config = dict(
    activation='reglu',
    norm='layernorm',
    norm_place='pre',
    qk_norm=False,
    tie_embeddings=True,
    beta1=0.9,
    lr_head=0.00585,
    warmup_steps=539,
    z_loss=0.0001,
)
MLP neurons of a small language model. Each row is named by its layer, matrix (gate and up: input weights) and neuron, and shows model dimensions 0-127. Each number is 128 + 24 x the weight over its row's rms, rounded and kept within 0 to 255. Numbers have three digits each. A neuron's up and down rows have the sign that makes its largest values positive.
A block is one neuron, or neurons of one layer that tend to fire together. Before each block is what it responds to, as a language model described it from the Wikipedia text at the highest values.

Responds to: Commas closing a sentence-initial phrase, mostly dates like "In 2001," or "On March 31,", plus the closing == of section headings.
L3.gate615:125119136142140094124094101111118122123144123146098141107151108121129125116142141115150126095154099136145148155101129127126105115122139114129094148178159125150144138126124153131097112160087163119179068162121163110157121156120108141158126123114128113107118122114152152157122112090140155153162115159117121092113095122127143119147117115117122158143132133134155133124143109146135121194164
L3.up615:119114194153143111107156131119175133082148107114130108140149112142150090130135150107106137118122097128131140166141127149136106130127141087114099151149149129118144137148147136087134135082083123146172137210142116107155158154129150134166136116136142141125138141125152092142122177163136097142131139136125172092118126127163119133134123128157132144083140134079123112133128120143130137093113

Responds to: Periods, closing quotation marks, semicolons, and "and" that end a clause or sentence in prose, e.g. "stolen and", "solved;", "effort."".
L12.gate2:112116135169090096132139128120150102086141168104106122124139106106140133114114118121106156141133119135126120129127114158152147137119102151159124104087155148159128148073110166092125118169120088144131102091123098108100065149123096136123159124131149085095092146149146161151090171128092141143156093121131135152147125110117160177141134092117155116103114152149129103162138144118089166127114
L12.up2:129158121151102160148170113148133134131099111108160107106099092133148123164111099159143186105135141133146143150147154087123151149132122156143141115126092158120176095101092101140160134094120131130127121118103146133154093167131129133100093110102101156121081132119126108148115160114193116102132130110153121132127161093101135148115112141101108139140172110079116138104155083132118142148106
L12.gate42:112153108112108162133119118192181129144117125095121127117134144066092119126136162128173141098146120145107153157109113168153141083135139119116127085089168132123112169127104165124109121107152098130138125138130116093118112151141093124104172105120149167158140123148131190145058096117124169092161135119116126151144137094121146122098151164151114121184091099142124115155163116111128168112109
L12.up42:160097106149137171151101119125139139155116131108119091113120111157103110130133116164118138154119140138127144100103152090125145146170134144171099099124154156162165124116145105155104083116144123146123176141102167142105137168111125148141154112097129125137131117143099143147095095136103074102142119150143140152109123137162130170122137101100122101113158147129141133148134093091104161106111
L12.gate45:131118145169116152135145092125086135132145107084138150119146095083129132162146144096134126133128066120106127132139154122152142121086128135142173107108165168105135144060093131135154126097090126147138127113159124149139117184116095128161158113136132096103102126169129164165086075122099143114092112163100134145136192112144148135162153081101126113117075136122101109146153131115167125110084
L12.up45:085139100161166168125154122099129116135169142135111100137145109153124111127111154101177111118103116109191213083184138114130122175086103147122079113100111124102129138139105125158118096159122154134089121114108120090094094135097120133156135130132094137126117131084110147128121116112137127164151077102113202160115150129105100110115119133088133113170130144150122123126105156149134156113148
L12.gate111:177141131126111171110155163088154108147153123113108106104151077094117075130166118119150135140121113185081166117148111141158105119137110112146114125095128096104108123114106115102128161123115116114158140110101113151135091147158177113176114061141134098139143190127134133154123176097092128119120128107110118080142093136101175109121128156092150130174175123177128114144155153110101161091153
L12.up111:141064129121143111137148148114109150122134148157085095152106155109159090142128131126116122147132117099106122065137147098120101127165114082176105054162130130116159132088131134137134134104114140139170119161165120103155145107131147134113124124137165112136131169077137137134111162136141141101155150151131153107143139143120104132126150148122152122173131151118111117139107152127142153131123
L12.gate297:101081122105089117140126124124159093121121147115114109132090081141125159111147111151138160171129127138116147109113115104136128110136097133164181154116145139175100150143122128106100175096122122149153122158104145106150141119145116116108171136119120090113119143147163106128115092104133172143145164107134134125119125087191112098145071160139107084119102122129115121114140168158147115088111
L12.up297:113123148097133097161121128099088116143131152110101103166157143123112123125112121127131080160135132140103162113174112091122140155132121140102082097135145118120143145122107179127165087117107124112132121120119099153103156184119107134161123137084107120131136135141097128136142137107109146124118146082143153150148156119125078127140130102091173130135162124136179087154065121157164158120132
L12.gate326:112121117161109172134171165117118104184134134133092109123133098143151140108109173111143166162133136126089168123130162114146084097187117154136121160100156120149096131043102134122144110141087148119155137101178122126160110132147110104140132124157109113094108124104125136161111092100107092142121111104103138102127115106107149102117139140158116128167137143142150123112145108136122153150114
L12.up326:127092143101070165139168158154150106135163107151156120132142139086159107176110121089114154101106146131115174105128121104140137121154127136131114072137111096154138146135108094127050086138099120124097143123141091131150107132139098129102129158123145150152149156136102138172082152178159116151082125128118175117151178096134145114127145141138167160150171176160101133148142119074138147113126
L12.gate327:103084086186098135127162127078102120157183106106138126104117102128121087112147164146150150105175117140119123104121139097141131124142118111135161109117145168158176125118122134128066159130150115155127148118147152131093124186107109167162116093126141127119097137142136151150098107122124154131130107134136176153145136140131159092153179142149150128106115117109108115136106167137066167118109
L12.up327:146153113107099125157134113135125128146142170131115142134153121131105137116100173141091159150089156112136133127143112126114112174098103152080153139083146110170133131123136177121104176158103113139136118139119121109140118166118083076157144092123091102088152145139123130153112126109110110141155148117123096147158110172127120140122153124099166142135097095117128163124157155121085136092121
L12.gate342:128164119107121148095156193091105124133096121093135154113132075135135130116141122076151159124122101112102165151153137134153147139124125133153097153096144170121122172104126124153091139112131111139150090101101085152126128145137141101110072111103160122136124106111169164157103125110131139114067121098119157176125140146150129125152149130083113139139114160171173136153131125165120147119099
L12.up342:114085144096118082114137165152167126137162147101144099112131136125150100087133101147112168127136145168154144128140108119128112110109108116095162145125119163164102152132113122129128116130139121127102102148126179141113106145143163127132130120143124100079130077131146122132149141080163148107110100122130093088121156147122124124117088140154148121190096124172157171155156134102118128186165
L12.gate446:137146135177093094127136110117137157149141147154188100146133095147124093131118091136102200097152129136113147125112112144155130140095115109173080142083097144151167131105100115088095161066160101174168130104136130126140121119104127118097181110111132132142138152125178106140094147104139134161121079120138114105140153124121153162093143089117123115146131167131149105126195162135131158127116
L12.up446:117158157151158120145106144109161129181159158156137138125102131112106164099152149104117138154113129141122109168104130119129176115145128096141117134151108153127147110154117076084155128133135085139141112128137130114116108115123139116135095102105159117080133156162098095133116114128156144149173177132148138135127137125108136131162128160108110155116093111143114119118078129154109123115165
L12.gate490:119136145155076130144175136121139096152154147082122153170114156101121142142135090103108173149150115138116171124156133092157121133135135118109149097108131140133119167123098115118135127120077115153142137122112151130112151172150122096154112062136088117113100111131155127117107125106170157100128126161126127164125149116119182116132157155125128093125075114133183106114083131130102091127127
L12.up490:083145118103135100175117111167101130096155103131120143146147127112076099112138121131137155163127124154131128131173133176133093167120146107119124108108152157136123122177065143085117085161121158111113128109104187103087146157125111143116139080095165118129098118122107140136120103132089141110185081126162137131131170121150138148135127122075110125140109145118098090153140157120138149101149
L12.gate514:137133120134102159134136147129161110145159122144147105102149100125118147053137112166143166142155135120062155134123112135140177113150112093102097134155169108143089142156130143126104114092156125045118112129150106155109180134131107156115141090132187095095161138168145144139110130113146133127130123127156136159109101149139121118127171110129108116134113104145112113142135130156117112098149
L12.up514:114091128164100148142131142140148146126157142153145164170159141105131159144092109147119117138131176130147159145101137129120150122116095135097103138135134141086122113164166120122167106109096146115069100134173138094166154067104110140141154113127094153102091173082172140132138109119136143131114107155113118148121112106139104121121161154139116110154101162109076157160070113130121077156164
L12.gate544:114103117109091144121128152097112103170175122097081121109169112145123104146124156144148127100142130124102133123088131101143109089171159133128163126130144138176161150096122170127105165134139088119165121118158125143118105171086113141131142158115168154129125131141135147173068114152153087131143076089121143140091122094107116122165134107118096154085145112088138146166137115127108172118119
L12.up544:131113133173080146126158181130145132181127136113152141139156125078132129114135166143152141153079103138144096112155113139136100127161133157106103115141107085112129123048133118094119122107138147152109127116138138139132118108159128129153125108122137113109135139092097158107146152113157130131154147139109097105118134097127116156155121097128112149107138122126122170156146114141129173107119
L12.gate547:138104116127126174126133126098193090096164121138140132139107115144179103122112138143147121187135088123127144122139118125138128113140076152131143150174123136131099150113074129169134123120098163078115127119076141133098090148109078110185107097123101104074111145174118118175118139135109165131130123124111140144100124113117093121109114085103092093168128106112114119131147139132147120120137
L12.up547:152126130143124140098133143139120121118112133138137101107093102156126083146130151106110116124098113135168074140162144100124123173147123145154146129171101159109154078123107161107147104163129134188102154108112139138160112160135180128178105085111097121111157130095120125163136126119112134116138128150148120124190152095138112115119129139087089119118130107138136095070121162099137137115101
L12.gate605:172149128101103127151172151177156104140121131080160097089154130055052151098125113150106163164118133171112136128153134119134130106155146165111105123110136148143128126127135159102144106111107144125163133116117135145116123144126117115132126102119119135134107078133175099170117147154155133093163142140159117133131144119122167101140118172147165126124105149146149132121104092122133092146091
L12.up605:140173138131143081077164122134110116110131147129128128101080105104126123131095082173150098117128116123098139152137142144125098150102087096161106097155128133109126121142148101104185127095143147140112109128143136105128135157170108098177093141149117108099117104150125102121122125127082127094151077147182130137106122096134114118134114087136150162150135101121138133149161115119144126137160
L12.gate634:133079117142085128077176123100139136132150115123137136134148102094142156094123130101132148107147116127136114048093154093134163128130106109118142109121149136144119144095120159089131133125141110143129155122155132138130124141132109151164104142121152156136076121127114155141103138144174128136097125154145160144116105123101118136132173148095131124148143123114128148126131122125122124135085
L12.up634:111113136138084133085109166152121145100121120138132140147156143107143148082076116123158141098111159109113117158145148116139123122136084145087095108114141152131108148124145122159133131121142159159119157135137117147130081102129098169157075127135129134167151144111124172166140089123129114168119142145123133157112159109094178079119142147146142143132122183114154097116101116140150138171176
L12.gate640:185113133153119142144162137138130118147167094091143140095111100106120071092134146117144136139128136146155166124114127082150091123158121080144134103110146118130144132116109109125134142090155138111145117088158099139097109080197096097149116118116110134102099157121109129135082119163138139105137125129131124108114097119124123108166147131125172154175157203127180115112127152163106134117144
L12.up640:110153111121137135160136125150131148154152075131123091132133138130131107138116111167142143111120145134085111123160152130129124131147111150141146128129142144136116151105102101129159106156145143090129129120133121152101123124146127132147131133092123141120143169142125119133071120169123127128124089151187128126098132131072111127071188123099133145122151116138112063147105097134105112128174

Responds to: Mostly the comma after a sentence-opening date or time phrase (In 1942, In the 1930s, In May 1993), plus year and digit pieces and the i of "while".
L12.gate106:129133107103100144110149177092134174083125137130139120094157126128092126130137133056105138134105104131093130092146102109156090114146148115146101147107125151173120149083135170081145130161067092086168119082093140141164102130128131170132107104145130130149139111130133141171146135120146093106159132160144115137082146095111123108123167096156136089124129155121143124147089125102065156126115
L12.up106:119092173151114123121131124124144137150178123093130124122131123175149092138163104108145112115124102118095139145153148155118134085140123096129141122089111124169125173094146171138101134145139135135158107087089115161141106114110137112134154114111128202123166118157127126139156125067182097076118134130124134080113160074085134086116130125135155148141132110099150165152168110102146120170115
L12.gate124:114099150101135132144125137103158092119175103115103111122148076111137114145119116102098154135134143094107137158131099123146099128148129097108122140144130130146129130108105155122093150094114142090103136117163158132126207145146131085115088123145106116133144154129182122157112142093106117123158163107112170131129131074131092137116110144144151108157158147154107111144154137116086125095152
L12.up124:109134132125164176152116141166150118076120142168145144148130115084120073146111130115142191148132116112173112082164103168130110107148147145113129151107110143123107122118127131131135089111139130047181093132197128112120093138126099150128120146101130120124172144170128171126102081152106114107183164105105140160127190103111120119124129149124153087114145130102147105125092113138165089127142
L12.gate145:106094095149146158122151147097175133166159131089100145137139111138114114120134120110124137120116100108103152089155116089152140131139164097145180099149140148155159155114094158112096144100104133101171156116137083111137116123131094101121154098133129119117103135105151154154104143117153164157142124137094105126119152119144141096120152159081119116118166141133135120157148109132118145132116
L12.up145:105139148141140136114123161089111101136154138072116133125158107121141134136157114151128150052170100120132117129154161128134126127157131166144113125146116150126147058088104124126102140186114126164111151088142153088148144133161132127102114130084167132145153123123123157151103076067125121125111134118110128106157158102113169105148147161153127100122139114109119090092131102170098144132096
L12.gate197:129149105076084101103123148152112101125131138087134122147158113088133181084126147167132119130156078111119153137135140147150086121178089087127118142148140170146099111096104153147098133138135134159122157141124149089078121136128122110133169092111135139151159149117183144156125158102128135168130152082094148155121099130145125110141111125164154089128158105140159164142133142134125160145106
L12.up197:095146146148149130117092116098145139104090154163127116139129111120107129113126130142119108159156111076143115143147146097134143150135155120104090130098161092120104086150072147100082152174137104114134157155069088127117108128103124111106124140150156126144197108151149130114112164093134143107162135143111169180135098128130126114153101162122083130125113172113105135161125104126099102110142
L12.gate204:115143179129132113093208159097189131115133118097181094134120137119072109146108118170116135103119128143112145105133124146146128111112142149115113119132154109153119121105129137158107126089139100109142148117174053171162091155128152117119116108109103141139105136108117149156132133117144155132118156155097108129135175118119114089124097098070120177149172131102129139149163101164137155149135
L12.up204:122157128158138153127144126069157144085144094114128128159128120117119116118156110090126128124133102105094115140115172093123099153164161111137149117153115151128120120102133127161123144138124161069125119128108122103146124134130141129130149136110128119144106161117124135133132122124136089152117160143121106121116109159091145158165121152126185145113166124103147082122118148126097133149067
L12.gate220:127153131106123185070123118144096131083094102124129138173105132111122108163146130156105177116086119109098119102165106095119100128100140131110153114102106135121143123129110168156101154143110095120118125116115090128173147114153139129144061115125133101130141101125131116163133119138153094118159167128133122146125161117153120169149093149131127150114070166150128112144139122101122128150121
L12.up220:085118130094127129095152139127159109159130099100123128117140112115118140144119110131113151135145165106125123191123100127136121125124146167126143150083126114137126132136081138169123104128158127064155113100132105133135109110151124141114121091118161087122098127122134159107120103115135099159118145087137131155129131101107128111160128152139114130171145137130144109116093145142097144131126
L12.gate259:153155132116103133137155155084171101138152143132127122138142103088099113095144079137151133082124172153106109106159126150169143121128142138173150136099134144182124133113074134078102112085138129105103117110087090112119128144152165132124114151085143123123141115134151141135095182146126108109122114130119121111147110173120136099113162144126160113107137122099114108105144132154118171100105
L12.up259:102117127095122170090137124125135148081111135143125062184124090157107116088146149100122139120115111104149146151150129139121106150175137153172073121099147112169120119074144122118131144113138113152167080144116076163128149132101108134125175123145123134148122077144099145123126135099114110175109188122159116116094120078108121147143084172126164162155135102085060141124136110101123145127172
L12.gate262:152138145146142113139148154091112058134125162142110143127150111144116137111143116133130123092155114092113134150116129120155139073164089117126102130131148188110156137128109128159126108158125118148161112164109117160110131125159106125162120137083142141136146094119153102162099106147097135114143119085094122102139163109082140198170074121100126116150121127152141104168161149186108150099104
L12.up262:177108122145114154126083138146113143111161114122163128112098115107105147170148196118172136131125116078126120110144151118131110062118113098148155143147096176098127128136148139116110119150107144142133135142132163075120101178119096130105138153115142138141129178132100170145106135145175157114144126109126139134132109135128112122171163112118113137112121151137117080111158120134116105162113
L12.gate388:135157166124136125159148149130120137119163083107118143107127101136121136147102107111146125160164102111136101074140095127148127094167103118110156098130140160173111119097116119111097150143032120117090112110139122143154137105133109140094183134135123125117102176135166144169098128119126119099117128128110077100158140086127135128092126098122139105160146188128172122126147108140130126168103
L12.up388:121107146164153159160123130081097181147042125123106129121149121128117145130134107124145119137144137084115086050095139166131109094173090107095150147117134119134107145119121163078110123116088159086095157115140117084163152140157089125110171130160148150117150177166112141124100099106131119132164144118107126113128128141118132122133186086102154142145128171139105124112161148167107147126097
L12.gate400:142128129122071148076138149113129105070113122108115117125145093085109138139144141155135110095134097145069093118141128139170131158152107136142137144104117131153126122103111132120157139124120142129127099147072115141096126132171122100182127096120118158186143074156152123213133173130167138068139145087153161115134127126160150124145174143117109123134139145117075120138138139150137082124107
L12.up400:126157129172113130095114151142072165147166131122141147095126168157121111176093157150136095095153098104096108088132121093128144141094150111147073155135112142111115182097119133129148145084126132093095145113149151137128133157099097080110149128107116165092128140133126116165130111118127174101150119108117116144136119159139136122159141151136111143132124117156144123137101134176119130117089
L12.gate402:161143145144091129135173117168167091124118123129144142087136131103101101124098149098116125163146130121148118136135137162145089150125109108121098120179102139094159154095143107091152132114127118076162159102160158124128132127103093151152098134147162150147107162108163138140102115137146154098119129121129139113135102136099155107168142102112093106121112158099075132160133142158117123129095
L12.up402:169195154130113139120134114108128066130122159160163139130110127112106134092169169110152116147151126159116092161142157117137169107115099144166106152109137154131128158107144082166119126135111151146152144146108100128141142112127157144096087163116115077080150135083137069111110098129163112108107134156118094108148131093094121097159121140118124137109130135095112141137103163189154119118184
L12.gate494:103132150106092151079129130107132142154160096098149108136139131084132110175134163112103128114105114145105139096137088143165129120153156121159079113100163145125141111127091111122129172153131108117117146145137106139124122137123120127122127096139112104117115095132163103146107159134105088132128121142116137092142106149145147131115134111156123176101111122155106088146125122176113118134132
L12.up494:112112162124111131118133143173145144082149080142116100170125167115154142127128170121103132133146156110145130116103150149124132161130119127115171104103115121146084079158161112139174132141117142153148148158164143141139133119127131136184130128127113160082153128113143127122138157102145194139129159139113108076161098114159070089193122126140141153142073134099143138121143169142110131101135
L12.gate505:122127179145090158133139132139151141125135083107155119128090104129091139170131105142116150131114136111149142089134095082159158108121157095097102123083093125130128097100134142162143151084116132140166168092099132172150170146141137128125125082079128121124124134131147136138124144152105102153114142156138107147101118154104126130120085120125157108132136098129127119181141119148123127122132
L12.up505:133111118135159144120154169094124117130158151097107102156142127149114098132131130150075066132114081141161135160110144150129134139096144136111145125125120139170120119126144122105131122108138127105172175136117164190101133169133121122143147116175131148135098137172161165156132149112071116141135141114147128100158121139110090133101116063122172144105104105115113097111122139167120154109135
L12.gate509:114101147106126132131152144117116155135134082087143109113113122091115126097145105113123122185122149139114113136100104112161145151174108123070092107140131120124118153072139141131124127114089134101122143064113130158113124132146134112153107172137141122183133150135157116137089193155099147147127161143110104140082115105136109101120143103133216138143162133120187121130106072109104148107132
L12.up509:076159125100143106129136150089199155150140080142142127143149138128090132132113137137144131158086138127120110106119136129125130104139161104180099106123115132090092115104075134133142108131130123135137140123135126138173103119111138111111094137131105098155097130084134112142121139148127136085138172160148127120169101156146118111136170155094132117113126144158139141133122126146064118131133
L12.gate558:137143102095121159124127114096127168130147101147108087155144123146122075124156137164151148163104117136145144092169117143140142122148081151164110123073138149152157108097107152163094116101125121126142155127153102126114125159129104124102095098146162125158125148147134121166112124141160107119139154137118114093143139130097171106113163139113140171113136157111129096122100099134149141124120
L12.up558:119169126151120099137120109106123131134102152154164104094102131125152127110051126136139153091119138131107108155144102096121149136157163120124158133131134111072140108124116127122123145149090133133129142125131108166144150118126120134136136124076145089105125172132156129140116143135180148122166120145116151120087114115157123130115128168167125131110128059163134140173109129170118132133089
L12.gate620:099153129124125119072113195110153110142142102125128090078082087118133143136149107119161137121105104116140150120133093112161152127110129118098165118112186139132139167101116130155124134145121084161172158133143109115138111156140122150103142082091108079142155085140162120174112107110076134157109156136153096135110144096149097076140099120157129147116135157156133132126159108114118118131127
L12.up620:068142167102142112114163134086098116130114165095128114118163118175142103140158095140126125153134079128121142161111135064139139089157135118128077142155108124183102131141101143107133129141148120088119135146108118133156110117118166117099161099120140135146213127130124112115096132157171062169117144071106149161130144126129107096089170104094108130146144158136104139127148134128110185115146

Responds to: Periods that close a sentence in encyclopedic prose, usually after a proper noun, name or date, before a new sentence like The, He, In.
L6.gate300:131083138146108144146154162114075111158152109152095101091142148123188067132082092121120151133113174119105117195132123134180087139158112156119094119134107142133148161103131130089162127130168085142087107106127142152107105124127078162141156114120104134103098154136114156187095120134132128143141095107112116095115141119109129153125153149121132120130139115118136104141168141138108141138158
L6.up300:107129133176119099137129125098092142116129143142109092161139106104110117154128141140133135151106160127137136109129147123140107131117109135110180140110122135093159137074144106139114159121129126097134155140140131126098123176131119140155132105126136105123135188137116166191135139138096134127143106134133117096116084148081119152139176099144140089117091088131182148126153152166090169166136
L6.gate335:126078154148106167160086164105184107141141107112139080148145091118149146155111122126144182137159123137085102122115136113136120151151156148127145135132100141110129111143096145099124185107139103124147133114137120128108122111172122148129116120115112130123112163158158104168098124126129159139144132104144153115129141126140092130135130141104136127136098135130118115158115112136120157115138
L6.up335:102103098115148131128139197153095123147146127127097133109122123113129128149143181153148133150120131117106120124181115094154106116143099156113142074101107112131100127139102146089135136130170119131124116102128116137082143165156124117145150160128163103097132152164108124163112133099123134128155095136163146105128134124114137187175149122100140129079151125114138145122099117137075183143110
L6.gate367:105164200185126130135118123081088100114128131153126123115118127136103137156130052115123135134102128127104144144137129102153093102142132120115082125072103102150141155115077161162087096140142122128135132158123130125076100122119179147149154108116130139081156146093146134141116100110109137096081072150140152145107088130125139148093106147123174099136120125134122140092154144133137170143131
L6.up367:145081138159146152126175132155133097134132110177120184114093124092122118150084148121152154131115145125120117161120156121112138124140150102106155113124094116111111101124138107165123114137133144110134088116165144139144131143167138171181120117127106138142146154103159087154149113118072132116170112132133131101096106136114117092133161133127147130140127155103131133118082129146082152119156
L6.gate373:108125143130110118119151146067164098151162117125150095122127083114149119128152146153108133182105124116124145155128111141142087095184130116142090132083136130151139132160096109139100117130153100139152150121127143107102123124132153124144142131094099157095093117107134117151137101126098161133118160109131169090110111099098170101156105132105079112113129109104083116131124156135147137132102
L6.up373:107121168166108097129100125111099155135108080139127177126118115091115148132127124151156107118139103073113094191120166134130084064132086146104116162176132170120133154158135141115163123124154099095089151135132154189133125120132123133134134130112131153112118141151142094151103126150116136156135088094135131104165161191064139124145124112130128144116134106136064162118134113159134126115126

Responds to: Commas that close a sentence-opening date, time or adverbial phrase before the main clause, such as In 2021, On May 23, However, or During this period.
L6.gate192:099118181121106110100150118134159156093147146144138088119158123126151144104127124151132108139112115085084154161145131120121059111129083085127110167170173144145148120147130108116115091114075085055142116085120108134093111153148096155143125103134148135080136115125162181193111130137127145110097148135156150103125108117117107106082106137144137110147101137096158147097149149116123143142124
L6.up192:129107154124122149146116165163173119113133122101158099132153108136108149081143094101155133133141114159085129131124129111150105088139110134173153112169153149131140079138141123101108091108101109104152144103131125149137144170153174142131106116129132118097151109106157164177101125150157111106128127154122153134135099134102121129151137122151147151128092104074136162160144111140147162126099
L6.gate293:110137154105118125112163141120158103110141131145160115096102132121127094114082095147138172097162148103103114135111192078134113104150113123098135103143155112150097069101105171140124098108122155141157122099142139128140127140145100157158088116126116088094145136125165144158134088116132150142092151111145134154135071124165146120135141120129117140134140136126169102130101102133121107161110
L6.up293:161110134149099180133135130149101111153150130112151119112156119099145116126108093164146164145150181133101135127144133121128146113130139139140118144145150125124123104083146161156138107160093129098171161143195086130160124120147114139128139118149126146092150117058153111157087105111119131155138124129108153145131079135169126142065143131127123160083108148174141110128109084134116155134096
L6.gate312:130115163085126143154130172127142152129159148171141124090167115092134098055157150120155178151193121105131123122142168129145148165128155131107096132138144150157096120084137107151145146149086111106172142167153136142132111127138095129122095113148106116147178135101135109142138095130131139099139133100133138106073132119134105096119137157117162143102106125158123128151107112183126146127148
L6.up312:134135170129128140112171155146136127117122144112165136096094110144122142106104133139092116138139155113119101134108139141129108155159159117140123152191129162145131099132152095119127147146132121127148110121135094126127153164135127048117145186108128138140105101104115162148118110079147113145108141110154119126127100176141114134067082169118147089143119113113161113119155115114115129166121
L6.gate497:125145158146156152112143162114137159142144126092139142127153108126098119114103129143161172150143080108096129143104100131164118145143125127154104111126090108143109143139114147085152119156100156102151102180196147118115154126144117120103149134121116163133151163115172107122121154136098105119148120090144107139073120144119116141104149140099149134108143133127153128131135092163088181134128
L6.up497:129154136123156135125132152127086146101159125173081182110117100103151102097123129114157119108142141124170141123137095086114151154100133164143134084181142101146108119112097120112124144130110143082106162125113127124118083144129135127137128147102091126136127131119170139142169104105102156093147098118161116088073128119099162141104127134119145114111137138067196109136099123077117093168098